Part of a small language model's weights: 24 layers, LayerNorm before each block.
MLP neurons of a small language model. Each row is named by its layer, matrix (down: output weights) and neuron, and shows model dimensions 16-207. Each number is 500 + 25 x the weight over its row's rms, rounded and kept within 0 to 999. Numbers have three digits each.
After each neuron's rows, "fires before" lists the tokens most often just after its 100 highest values on Wikipedia text that the model never trained on.

L2.down214:484540499552517514521525478513496466472519512521490494449494517457505508529556522502510520477508561468531487483468521533500513498544528506532529534527485458510497510490459468487532498505527567526458486475534516500494495484496496514526465471487530480477487489554513503511513527527519530504478522504506500521486479522491468535549532526473478493505531500486511482507536503476574513485524568545512520502536510494497507479519491482488483506505515503493504506500537519527518485489528512500517476473521519557509503514507494544531505503548469499483470505481518499510547486495519550526
fires before: "m", "l", "st", "s", "c", "t"

L2.down1263:487468540529459539467483484501516493521482522532476492463515446497524509468498536474496490524500507494489501507497519526500488492498490469487504474506425459463539454502502510475492467494490476495462477491505500470514513466475509487473508480476490529488498477509452461449479494482491475482493495517475488503482505463501500523511496503456467509461486493470497512453459506469463540504520490475508486506458511546502499486510494493441542515461465527530507500464510528473476479469511533570501492479400494490510508471511498477476480482461507490491490503467543519495463493521457499519
fires before: "|", "ain", "ly"

L2.down964:527523508493502536519508528443489503524516517540492487454472524493532510512529517514484500537533540493518585507520526493497501528519528514514514539515526501506541525523452512474519500499481485544498493494537516523491507474455497492533478515488542483480508520514551519551514530508506521479510537472530495528488476517516491486519503526533529498515524497532476471460506533504506480555551525523509541509490561477512536482486499514509471534481493535507509482539517532511446509534500489511496538502527493499513506554534500524521536496540490530485521512462540536518526494533524528518
fires before: "ut", "ed", "ing", "es", ","

L15.down77:548487532551515485486462483500505490490495494482494453533477479515484465436500515499526505518459520506506497453529452480509510486468523460473499464465500563492491485476492494510503477503536481456485513481475481484490527488525493504527510489503515538509482534499500491532509496536524462499524506444502582510478546534517484527489488489480484492531486470503466529444507539483527519456484495538524547562489514475475450491479537505538484484504529503508518499461485480496490494505488494507495526484504510466465491485491563516500523475532507473517492477490496464464514501510519478493
fires before: " ", "il", "-", "areer"

L14.down797:510532502463526515498465478457460467550529495488513484499523507477509508498495485501510478466519511459501500534525529445521474462492513492519502503509448495515462527523503534496469516477497475476503529496528499498472499480531521471525541524490534529519487519523448541554459429547477502485459500486535503502481519500490519514541532524535495504425474490501493507496477569521525473456523495496522499519472496480505499485449513490512520486493487521462448507524503548533504491497542475451483500486521524507497522505508508488513479479507541475511500479495501501518480476508498481509
fires before: " the", " that", " a", "ed", " its", "ing"

L2.down171:520485471485539486527473556585498521521496522519522527511499486488484519490495526532519537542518511544511521534468483516523570518528513478505503495505488533507543512498508527504497570507485501506566532505544494543504506512508467514503495527479508498525506530528488495513521553545503496522503505494515520479474501512506562519524500520515535552500545571523508511496503550543490532526526539499532496501523512534517507514501505514513489468490517504493524530516494506489510516524482490514503519549496505511531505469565505483515517495529520536529573500500512498531492481514494524508
fires before: "ts", "ut", "hn", "on", "ond", "h"

L2.down557:490493495527516511502509484518480523581535485527512512492523487467470528482511493535491501535466507566484493549538498500517472525519491493483491502456494485522534535474460503509502567506483465509490514556545537504533515527467497484531521487504459517439484485497573469503490524457492493504539511495498521478470458491513493526483473470515471535491513514496481451460520507492502494481529489460503487466496514492480518484526540479477481516455478520471499503504520508539526534509449517502509522544490502524472479547512473484482508460514492486507495512482521529487495503510512516537
fires before: "ing", "ed", "e", "es", ",", " of"

L2.down1358:484474495531530456451525484531486489522486510488484499515530505501472552486508524502508473445464461510507413462506472516478515502515535505529502531533533525479508495497530456492551510503517515482515494515499484544506510493529520514485491511529485475483513487510469500504536489486520510521506516471476461527487529453548469509514477456523490499493516464462517474550502508486485464471485496463511461515477484496518489527514502503492527489511500456478494491473518537508504527496504526442507470476447498483464483443443505482474498554464507506481521495512476500496520466489511503531
fires before: "g", "ed", "ced", "c", "ation", "oun"

L14.down1518:545551488487528455522458496505475494501515517502442533492504506497480550496510509499521512487488476510506506503503417468550494482498515493517497471523513497489504481448488483494501500480528527522527493494494525501490464523481586510471493490470521487523483526526477516492505494487527500499501498537519533488519522469532509486497513477536518528505558518508548484505482543499498501467500471439496490516512504489511475531515499488515478471505532472492473502515459495507491550510521530544515517548552505506537511559497507499497473499540499491493494472509447488519472484467484477523
fires before: " the", "l", " a", "ly", " H"

L2.down967:517519526508512497465483481548441516542513522500529541519508457469498539482514502543513478526486503479493494533521495492487512533490541479499474524501469487511507516478498509521512518508569490495535533516505531551525512478477490467503517508531487543504481519545533504567504536467541492497545514434498522501494491503506525517529528505510487510497519490497521495513482501528462462541518499486493470488515493529551524476532523508525546495499564525500486485520480474460465529499493480519525517527466528485537505505557493542468499499517484558503552497462502525498496502504442534503
fires before: "ond", "re", "hn", "ts", "ut"

L2.down349:502547506521530520525464520487521481494520520491462512538490539500494500501528497548495487515535516513468546521544524508512522517531524516511513472533481500539483516502457523503508482535520510481542519481528517478495516505514512552517536495519521505519515496504514511531506479525504516498501507505526543518515493501487523521509500551531538524504521520497515525567511494548538492525495536535488493506523525486506515517523520514528495506484544541524478519538532498512505539491509445492488547483542535550493537514516512543513499479542531504503504526534508532482498544490512524474
fires before: "st", "m", "s", "ruary", "l"

L10.down1294:563481498496457487491529503526507530475492491495491554506529552487525522486471554478493536510508495484534491480495517531492448446488528500516498532535502479475477474495560512494483482501453540531486511481517447512558520537505548478518519499514529511509470481524490543480482532498479493466521489476523493497542501516472513446504520508499497514496478483485495512535506493500495543482495522487533464516505554518501512489449484540535495528484497520479472512522532478524507499522523542508516532502509494468490508528515500486475505513433473511511485508520546557494532517549523475457
fires before: "ing", "ed", ":", "es", "e", "ory"

L2.down1192:483513466505537520487463515500472511514473493489502499522487511515485520470471505518498522483495503481499491486444471509515544473475524521504519466524459501511433496479550494548489486456506522502503523467515502469486489492538535536494485534542486501533515539484549504488521462520500515522470477477520449490493489484492533510489472536508508476547521498509500508560509482503522507470507476513495476503483527462534470520503466488503480528509533488544486485528509458480512530498482504517467547505506543495461475483515508499491536493533507476504476521514481457521483511503513483482
fires before: "ad", "g", "vel", "ar", "ft"

L14.down665:481448494516460469484560476508531460522524508507539474524521483479536511471472518510517456462517476521480494517498487464471513508483511547538504466512473498490493495509500511498534473469523477515525503486519481462498557464543519469505534492523445500506490475519466509513520494515491519488486484467507506508506454527507533478559487489502472525486478533437524498513508518475490515488506479445480456473550511478488500513486524534533538551508548505482500426481481530500512484528515443497514510472503501481516486494498502468503480482510520451511522471510512524553481517463442544520
fires before: " ", "ed", "ted", "ing", "or"

L15.down395:497480543498460496511480509498503474523556510521530516538508500495486546463498509503474507473503393514490522481500503489506489488520499498560471484534485523531509496473508511530491507504472489505528520496508486516492538453490509439444513518501487492553515532523494487478487514491504508475511508530482482500507481500515519477474502502511504514492467503474506487502509499505492517495507520487525507507512467476500498487474515489527497510462526470492463484508503495535481526462497467513492515497480478493487498492491491502517502517521517485529530477492479496470491535554516518481
fires before: "|", "==", "In", "The"

L2.down1306:435510481532493463527516481511550506491497503479469486514483488521477501510492555526536492456527460476523478449488505503515491486505545500531540506575514532477476539511527519498513501521520534499463486476482442502460503521501535520458482494497511488506536494486452485478508448514509514527493486524513505519497492488512523477496538489456491461485517459515518498542496424512495514478488544524514484511509461534506509531519475514491494459497460497460473541498516502505505502522521494541495475493504526457488509450475505458501506538509480490524494461545481465485536440467475494503
fires before: "|", "4", "7", "9", "8", "3"

L10.down924:512465478481473498460502528530540492464495544501481523493532537446517467486498546472489512496515494493488438542493488519517476467473497471510523534520515521476490472492516497487516509494467506511531500471465490491510475543501528456483503527499509524517507476503507534500459543528504476468539531492498504517517491523467512479506501526515491574472497472487500493524544469472472512465497507491519500497485522531495504491426472532557483486520504535475509556505509508518521489480476465507457487506509517514485490508498545474471553506465494523506493493527511540485537508500440509488
fires before: "ed", "ing", "al", "es", "il", " |\n"

L10.down891:472483497519510472481473489433501503480479487485474483475468470482480495480459475499478458491491481511439458515510455491497434465466491509453491493494435506454472475508505471454511489522491483479471482527520500502450467530474467530502464444502441479471528459507516485475452480480486460454486485508483472470473481495473477476455491465447465480481497495473508447485485483506487466496496483501506506495491445500479463506492486478482521483482471474490487451455473526446492496500489486461479498482460512485505488483489503501503502497541504464531507513482497472484543498502521511477
fires before: "ced", "g", "ia", "ts", "ey"

L2.down1142:530504495489474504474440505465531501492493511511480472457491489528483464516461477517485481516487543500464518475430472526493493468454503490500483496487432445499489516467484497469455514474459489487458484488488474482511475438468518481525519504483503507457493482509527515494479464470488499491514472467529460497490480500477492523470480543489482484557501481518472494475485534477465468496527487450524459488508522481517516502495482500482503498456486496536539453518484459479442479477485470492492502497517498467476470534526503481453484464543488516481475544466517503517471467508488505495
fires before: "ad", "ar", "g", "vel", "ft"

L2.down93:478546475501565504508525510518516475511478535514492522505537509494485518509501518530543512492531528523515494507493514493504526532522555507499484515536543488535500561482483494484533509496523500517517519515529527581518486552484513504525521482481499475495517525508511502509523491508528462522513514557493545480478468530553513504534522495509509533535518502516530463550517478549503513488522512497514498509515481488478525539510491512521515490501526502476481496521468516507542541524502494543518526516548529493505499489498496524505521509532497523530502506521473503499545513521524500518
fires before: "m", "st", "l", "s", "t", "v"

L15.down232:565489499526487537528511487513491488508469508480507525516507447455548548485465452474487483472499519513476555505496498532517466492467474477477488499554513495500489537443498452484536530496514500473517511532535513519478477578486451506512502483539518508513463532517509504504486510466508459488498522478509486500488507508468505541458463510550522507507491496507482497521480518452518470483482490553564471497463497505467496482484488507480543457457496495471494495505458502517511483486526499459533530502520514496456483481502498509533532527495496484508503507506525507503509539496493507516
fires before: "ation", "es", "ed", "ment", "e", " the"

L15.down501:536519462516497534506490527494535508449480504459482510509499534456502504519525519473516525472489463487505526538477507519488567522509468473495490489518477482523489497504510471490507506477519482506531508491508540496512519475491469507491479494492501416498514504487495520492513522477492483499517492464496500499526479503494540552466516491459498528488520495489570468464505494553510539477456497505530494533452505494526508449486506482504505503495437515465486518490465500468504501447553489510484500486526494510504471485541482506476506501518453531475542512555500527533521502472572549490
fires before: "ed", "u", "ional", "y", " was"

L2.down837:458501472516534441470506470529489524497510505488541520526530500484484557502524471529515505497493480488514476464502507485508484505513527462485533487523509495453450549508581510522514487495539504510502479489533473533491485537510516468512466505494492531509525533485510499507490480496529475509488500521467484512490516505578553487503520477475468470482513506546526514523496457535471526454496505466500445479513466507492501499535467538506512513520479475523496519516516463444536495494513496519532468511511531488479500526505494487476499521513482523521544457520496504477476471529492521509
fires before: " ", " |", "s", "ak", " F", "ment"

L15.down1264:520516482526518535514504458481495499493503491478532490541478484495515470528541467494545495466467526510473467543443497535531450509509476449495548499537508550537481514473547488463508506490470507512505522546489484483484502465506463519516515532543513460496484497467532466507522511520500486501513489490526501499478471498494499517498469470477514520489490423503496522500489478437481516482496473513532457491480512469496539485538506510505501498522478494468472483518506507506548466501537494497536511474520543499478504485485480488538480497490478510488494503483486518472476487491489475491
fires before: "ed", " a", " the", " it", " his"

L14.down193:480498513530490537517499519479510459515515500494498487535467497500522494540450470545477510503480513517528492505489483502554489517508539488490513495502528501524468499518518482518467490505554522486505507472486502533517525511503480496502501498490543506428516551479451457556521459490479468532487442496522489489492475507483564493510462496430485496462520494514533529501483528544473486483489504504503515524503476499537509500477523556493487471494492533475518511510468468478527440512529500492447487514441452495516490525493493476509481481499482516510483533524539531500515471497516501508
fires before: "ed", "y", "q", "orn", "es", "age"

L2.down63:504570479468510500508512517496490467460496522505469500458481496444502504487496523499466483496496527488496508522483496471465497518520500520482468485512558492468509512492426483456528515538535474502508511535518518562469503531473474481536474498464543474475494524542509500530489488518542486449510529515478513487482526544483491474550529485499503479489490498542536445465483495505512496506515533526501517523492467497477529479501509513526488496515528507445464499506493535480543497481508476498517479471504536523518503503472487549528515492525498542515484523492484495472529513511511479503
fires before: "way", "m", "s", "l", "ro"

L2.down377:582543494492514484452517492499499507513523495488484500461509512500486517538528508510449499513471528489469493522540478509499479498560471523490495503493538496518513513525499467486515544519489482495501491534526531516500466483521498498562525496512553518512522490546503528511458515509528505504545514522486476519509512542510490520454494471522484507540471501522504510500472525475468455502512511508468472508492572482500542502476513474512534548521510500509476456493513504503517483488529519506537478524497497512468507538511530506495439525498531497488480537473510530518507566494554549490
fires before: "ut", "{", "ed", "ing"

L2.down132:469521478521496517541504453481511505440477469502494491511516476535481478492507501496529517458528499479551472460480504504508469510485520523492518524511504520508498532520532509530515494455493543495479502482448449512522512530497500511472447484511507507556475520492459532518495459506495493478476480551470502538520504488510469470512483494504486475506491477494536521526488507490487506487465484514482540528526456440498539521530468491515497471517475508464471496475483485512499531500546556503470474491515507503533507476488560482529528524486490496516490483495508504529537519483485454516
fires before: "0", " |", " m", "2", "%", " |\n"

L2.down484:435489497505471454483488451525446470455483480507517517482501461474465519485482496511509497470477471481487480521471456499529509503465511478486460509500481473474507473466500481485498498494501506507454496511528550487518493481471466491476484466488435505488504456508486452500505480484456505475509469486467499462470456480478481528543516476467453513468506486468525451471504475491457462499509495468528470478487474498481500471463513486494500533476503508470499500448479519509515511509478506551472528517469512482511513447513506498518515461491473492478492467463517503491522469478463516530
fires before: "ed", "re", "ation", "e", "am"

L2.down1217:470490492469482504507457490506473493480489489491473513492464484520456487463429476537498504491493506467488511519464435487523509517494480502490496496495462518456480497529501505476494525480488463513484504482484491539534505478501513524469507494523499513526496484474485454526489475506471509510516466440480482483521516478474502464494492490493513534483477515532486467498441481525486486498505452500531487526450459507515507490475507499518464470476499501473506474477486506477464536493514525527457527495451527468483533495537524460538489497498489491507526465495503486481527435485452486501
fires before: " of", "y", "al", "t", "v", "age"

L10.down246:527497500526464535528514531537515511504513495500516527513532544509540499520509535510512536490552491468559500497527524551485495484511527508549515519528539476495485500501549525537482509482473531535475485479497490501563527513532534457526515522473548523515461513543502524525512548518488533515487520498528520495505498512492522489537493523508498520511504485508513528535485515510515529515513501498518459524501537498532528516491498511539493530509509521457498522538525478555511474520518514494495514548516500500455545544517525513472499537480498516501488483485519529498538522540526515487
fires before: "ory", "ed", " of", "or", "==\n", "ics"

L2.down503:460534510470460482520500469488446513487470542528517496490445520517517523476492509486491497473480423512476483478484515473525506497484521490490534505496483510488532506515504497513466490508471499526457495509488495464465486517496506492443503483487474478451490500491502447489514510474474499493470477514480460472473504443479495489505515460450490507480526484504484466472503512459459512495485496493500504499472490515482460492515508499486504513465447533459479501454514499482477527525470483466493515493442514459515504491517492468498521490485473456543509477497520476475518454490478485510
fires before: "|", "ain", "p", "port", "ov", "m"

L10.down233:467497474454485499502455490515493487484502457470482499497485466483491486466432517496501502477474480478501470483542485503469474482483454482553489494501504487477493452515480494472487495471467485504472522509514516497475455515467474537468478472503506483457526505514474490485499486502495529496457482492489492489481485481485501444454509484500487462461494471488490514528499475521536489446503477475451473496520427519491479547498480474449519510473440475482461479462500479483527496480461504448484496493476454490507555473504467526492481515501476473466520499454490491489561522494518502475
fires before: "ed", "e", "es", "ation", " to", "am"

L2.down1175:503501502511494505485478496548483480501490513510473511463490480477451516505498491544464520491487470480475447491483503529516501522545529478492511475512500484496516523498463489495515528552501498524491504518548529512476480463470506459568491515474500476476549489498505474494502511488502553517529497469481518495478499508464527538513514469489479513510533484524509466508512464495476433518517529486544444478510532529520544486481515503510502507470524513504457510525522487507512508477482448538504466541489533481454504468539528511497478503516503489510517510461516527481506452483503556480
fires before: "ing", "act", "ed", "th", "in", "im"

L10.down979:492499533530516506508501507441522594506477485513472464505455470529484500469484482526560468527456465522458500530524511501511483472497511509478514481519451502501475540516505463532517497522524498519505482533550544545490509484507503532544500439546492522488511479499501486501464500487490487499531459485465525511505487497536472533473492538490504473532517543532521524513497490523497462534514491540515553495501511497526491513508499496462530484528528484538501494464534504447486507507526493501531557507497504460532461497513501495542506478529524484510517535512520506515507480499517494524
fires before: " ", " in", "ced", "g", "."

L15.down1180:514464521544501478509518526509522476538534521513484509505481488474506478494521504493483477500520411470516512508520506508518477481465538508549474508491526516502513558514515528482486498510521527485488514506502500529505467469497476492472535490489490493477508516500479495484547487523491518486504535501507496500482497524469511515546453493498505491528483470494473497480502493491514474521511492542499516500503501488504502506527521488456481519510478535502485485519495507527554492486484513497496487511508480488525477509492469519527469472471474516515508514483474489493465495506497494494
fires before: "==", "es", "The", "In", "A", "R"

L15.down1422:511480495495500493521471509521518479544520492528505508503511471507475502513495467469532489501510413521511509489486480498495516486507480513455469476512509498502511499538507495496485496517531499485510535491502493520547496496562500470481505556507498512461443495529518513510531537517482490451526494512504536485505537523450462520475491455472509509523513502456465513514501502478512524488528536513518513512517519503515506518492501503514539513501512537472484473494510513518526504463506503497496499514492493501469517517482515485523520482487485508486479508509524511498519463504481525516
fires before: "|", " ", "-", " The"

L2.down73:504515502502538500464524527534509479521497512489497507432520483485482524475481495517460508535472523530468471569491467495490480518513487482488486473466550508480517496493455490487520559522516452499539521549549537544521516494467498476565513499482487511458502510496511466484497530502508471500549523481477549493490500553493509498503506486538493523513491494529512473497526481531494472482568507474506480486524503488513512483481537516504478491502552522529467483518499505479553490494473480527518498500506529534472524533500499546493524473512529495518514548495473519471490518480543537491
fires before: "y", "ing", "es", ".", "way", "ed"

L2.down765:473483502484517450456488506482462486502450513470502507497454500491498531495449462478490458496488458436476445498468460482494517486487538525462466486507493491483468483490523466488504447500512525481453495479476493494470487471541518478502489538483505485528468521466483473477468489508498486485505474484462460484484521504493502500528517480486499486492518474469500467509494473487489476492494464497480483499488512490546503484485524513527495521515536479526460470511506478448534477462483481464491452456437491464469465458473507502477494505475533488486519480526449461485455488467488488483
fires before: "ced", "g", "c", "ial", "ts"

L2.down540:547516489436484504459541503498523457506495487466478498487525482491469494485498489486484475502474497518489448538526491492468457483509466491497529478447546516487510489505482503464518529520504446495510506502494520487540529482467497455479519495493505498491488499520448508475474505517496460471518465544483512503498486516485479491490500501565476503482467482498504522521481488529496484457485469486459484488501461467515483506487549481511501460531530502497463479486512483449507479492540502483510475474492475469484560489434529463514478493439497479486504530491451505480482513468504491452
fires before: "{", "ist", "y", ",", "\n", " ("

L2.down936:467515511483553461501503498512510472529494523507508499473470507520468508482499510547470494497477477517428455507472521495501531501501518500483500488489525491480498476506482480473509514530453443514473470522524509541478495498503502498506513479489477466468518488470466446484496495488442526524522480495482534458469508484490536505493523494488498539509521486517477482503500480530463475514523526503524467451504500532492490483473510494491504463473447514467473516491517514459474511478426431497502505510460503479464516524518498478489497494493506480530517493494492512452494439484510500486
fires before: "s", "way", "ed", "ing", "ro", "y"

L2.down1315:487488547492508428440505501524524485513496466463553525477515482471544495523466463474473494516487508473464459560518475482498481496520481508478498470500552486470485494508519487508507501481522526473548500529496505525502498512548490499540487517492494549527468518525502482509488552484549461474524494498485503455500540508564485509528513461488499517458471505484493541490511450492490512496486488509489519496524482528489503462487516529514494523517529499538499499483493485479549500515515505499539459512523518551495508552467488534512490503473530496493472539539494484451444518513519501469
fires before: "{", "A", " |", ".", " h", "s"

L2.down868:511475513489493499504505480513521524530519540466512489462514463517498529534496510523518523514514495496531514464527477522474491512511546467498504514501524508489531511530516534506512533526547483504506463491498489559518508496500524486485529491498541529532519527514477506523491528541516488523518493512492527515479524509506513492516552484489469536503527502528534527505488459548437427484511506495488474514532499534520559532532500534525506459520524491535478486540509467459490495485522517514518452513458506479494529502525496479482462548445487555513553507477496537504483510493490571467
fires before: "ial", "{", "y", "ies", "al", "ical"

L10.down1182:462496506496502510532496482447503511489478463524486496486452501486486456445494458474509475505512453541475509486519519464483496483466501532458492512500468514518478515466457467535479529500497441456490447508524529478462457475490494536491495479498509513529546441494484476507511467508498447505514462485471509478456502473516496545497488465472477481465543520491492489481470457475486499530514529511500530501466501468460483499496498495481506475497464499517488491470484446451481488521506474496490535528482506473493429506496516473536511492504497491501506498521492482492489477496491500486
fires before: " ", "ia", " in", "ey", "er"

L2.down528:532453488468493496471537497502486576499485535500538499495461534487545500501495508479503544540497491454509566503527489447530495506487499498458525524495488515537510523509543514528502468487487500525446502484499516504470504489553505492518503507471530516535491541485533494468470531503510470486525476508512476499490495488551522502502533531497497479516520510518502524449517519485493529508545477528472502516477591529510453499479523541540501539491510518534496491524489453475474466518491520491495457506485490479470487491524509476487518504451500498542511468501493471538475518508506488522
fires before: "el", "á", "e", "ed", "a"

L2.down441:495502520475502488430510518486526501492496495474502513496503460515501518494476513487472448517497474457472430496491504510484495500507479487501513477490493506464448487502536519475507485482541489476494475470483480524500526474510505464506493524521537525508483508489480522481479487495542468470517485507487468507489548521519508496507491535513513464509463494487526537522462457520446515486490493485467446486495489497558526486491520488538513514519534492507468495525531485442494472473545479478509472493469508439449536497499523492479461502485515495492478486523474497487475460480504494460
fires before: "{", "es", "ial", "ed", "ation", "he"

L10.down818:502520539509523525486506490493532576507473528505506491487508497509507521546495507526514514554502484545490490506502471521478497513497528530473506494525498507498479530497558479500538490539525501506514499520510525545491487516504518540484499485541485490494564486541519512521508515483528520521543475537495513477499513493533520537495517543506501504505514539532488510488516500532511517536503534522546574498531504518511513519502489494487545499544497484554510482548525511481486524516528523525522538480489499511526484514518498502537487501516524498564515551525536507523531501521521532512
fires before: " as", "ced", "g", "ation"

L2.down1225:518455477455481522470479489479511521498458542477483464476499510521496500476485475493470515512481498532481474454465502516479507475467482493490489485469475453507493492509484485479461473492471477463475476489453480495511480467509523494485486487482511485484493521488503493429478511508465469519500460486491482488460475480518507493481499533510470506531489469482457524527464484521474481462527479467484460495474542496500477535490470491500486473472503441517509448551476463445468478432464507456484482483478492458461458491497507495441496518440489482494490526462477480508446487492466503465
fires before: "e", "el", "ed", "a", "iet", "es"

L2.down1131:471544476533474511514493426472470519470470471508489481516484490502505469513520504499504486466545493458572519450531480488484457523509521498525536535541491492474484529530510510514485483490521534490450484472468447474515501531521526512506442470533526499511501500518479545540490456481510532482489495511493492543534534457501476483490497500486491478489487513515501495493488485468472497491486504509502518508506468493481516505524494522485511515511442513487536521499508499511492528521563530519472490508503521466502518513477492457507520513496504507497487465495552535501549487509484475530
fires before: "0", " |", "%", " m", " |\n", ";"

L2.down1368:520476509533516512468551551491530517537498516527511505495498501499519514541495511490496522533529570534516532498537541504507521507489508504487471513516509468549520505493462496476499516505508514511529523490529506543520495520487496521469544527492539475488493510526545509496529556507524498524511523509547524496472444527570476514474504532548493496545521506468481515488526486509516525499547508487533522525511536518492499513489513499510470504474519489532528491575487518508504475531467521480497546535511495512496476498497472550486503483512515483508488550477489487529512481524515504475
fires before: "ced", "g", "hy", "c", "h", "ts"

L2.down217:525538518553523515522511522485513518490508520509500516441459518513511510513516492533501499502528524488531550514529461476495443539517531530532514510503523542495489549517491508506505524482498495499516482501520489534498518522515524532558484501539544507514544524519509538577510508518506528494525527512498505557523534514517507472528519511541539513505519477567516499507502490513516471502525525532530537527528477472523519474466524555526490509502506540522469498511491525480476506524534495521509488522533531501470529571488488502510505492536520533498520507504498515498546498512523523504
fires before: "hip", "l", " the", "ing", "s", "ar"

L2.down1444:513495510502471500488472468527429529461480505502479521500470534482527539477513486497491513501495403452481498490528496490495530514493526465485471487512450524459479487500553498539462469501538517493464500467489466468461480492516504465488482500497536508535495527511487478494489503506543511483501517500492473501506519472537506507514491503439526468503525540502529483490459507471469521515441502496481471499466489507498505484475477534516549527508508498489507502489510514459498512485498516501491512502415487450502502437505502493540494512479489527492496438491515510492509503495439463526
fires before: "ing", "ren", "el", "a", "l", "ings"

L2.down564:479509496460507498496491506562489457489458459488482505517512429497446503508497529518516516492515525533489467525495485512501513493547491462535503449479476540478545491541480534472478550543517473540547544515516475492538526498460489477509506486500477499508475494534463462493467492510515469519497488490489530509481494496471540497488537485539488546450516546477556489528485502524475492486522498469482458500533474496522531521516529479507507498492537512498491495505509482534525528494504493534463516515511520503545533448528484476513487468524512489494564502463484535481508500497483494459
fires before: "y", "le", "om", "ts", "um"

L15.down273:509497548504525523483523522503532475512515525510486498511544459477507494483498515496531502476501511500526514450499499507521523533497469516476481541458509521474501508527481483513518535498479498473517493489504475531513569508492463531499521494538507465511461508518510477502479494533493492443468489505499459506510522491476537482495495475475456492536440458531511513482505478500506511496497519533546512528490515543489486476455493482484521482475510508465496468500492488541497517466514521509485442511468507537491497518508515519512499460497471464485567504516480507510505542521548515519
fires before: "ed", "ing", "ly", "es", "ement", "le"

L2.down568:490507518527516499529545519485479545498552508534516523480509487489495523533528492508503563527485491483507518523535537500535513522528497523479520470495493513511531532463458512509510502493505501565504503510522545502477473502509486490539541467496538491498531495499556491499522529498519528484485513559520488482492523542485528547480509494484541499522502522511517540468536550484538504548458527525493502497511541536522498463506497478474551525483491493499502542506501468507518508494503488513508508538485530535511497502548514549533488497532513519507484500513537549536503540551507499565
fires before: "ant", "s", "ed", " |\n", "ing", "as"

L2.down1209:457534497553467464475488484489481521452499521501481511467540518480520503498505501514498502514501563502477518503497490500540482481492453510474518554502519492528518516509474518503516463480523477498491485478477502498526504471508471482502489538463506485477487475533515505533509507509480533489465497464510485501515552483523529485532456523481469440538494460477579533482503481511499501478508496460476526461490475508527500522533528509494524487505491497473488477523455517500475504521530484471485495487503512510473449501499531487508510512487534512474467476511498509530515503503509522527
fires before: "ord", "ain", "ov", "ent", "og"

L10.down403:500514453525493497500530502558510497514548526492540525495538533462522515537509536497472514481536515462526508508479488543536554540522478501529467531494536505512493486494513531484507489481484517502488511496497498491541495547507504459459487529470517484488477502540488511514519523534528531528495545513539522487471508514490524510544512503526500537486523509484490491516471549492543573475493517491498444530512496499493522501511477521546483529503520513466506506529499494571494499489520521450515489517511521511525536516513491513472503544482508528499495506509496524485507486530513528489
fires before: " |\n", " |", "ing", "ed", "et"

L14.down1261:467449457501525523485492473492502502437472477482496452491472482547474482504505561523544492486523504504469483491502509478502530488475491517484458492516501466494445517510477500515524512515494514488494515497481483477494531437514468516519489471500485546490508502513504528489520528520484475511499495485529448516511497509507541461520506473532503492479512496520506526475509454505481478511516493483503446490513483500487527528484478530473495532554450466527489507486489533511509543538479503493481477499474490495476546440500489488513473484521529499493515504471507532537509464472531475544
fires before: "%", " |", " m", "8", ";", "4"

L10.down439:486471516485522505470438498455519503520442500508490489468457492529475508475495474494518451475509469514447498493478502455453446483476512509434546445489453513501466496486511468479477501543519498480477478525519494530482487478494487511509506457490455501499511485505515475483462498488461437451499473523455503496495488505496465486484457488465491467491500515475528515480538487519470474505506485511501506472512490519491426509510499464476519493501508507517527487463494493451468527495502485465485524483506493456482477509468532499480486487535507465500494529489505480507527510517504491482
fires before: " ", "ced", " in", "g", "ts", "ey"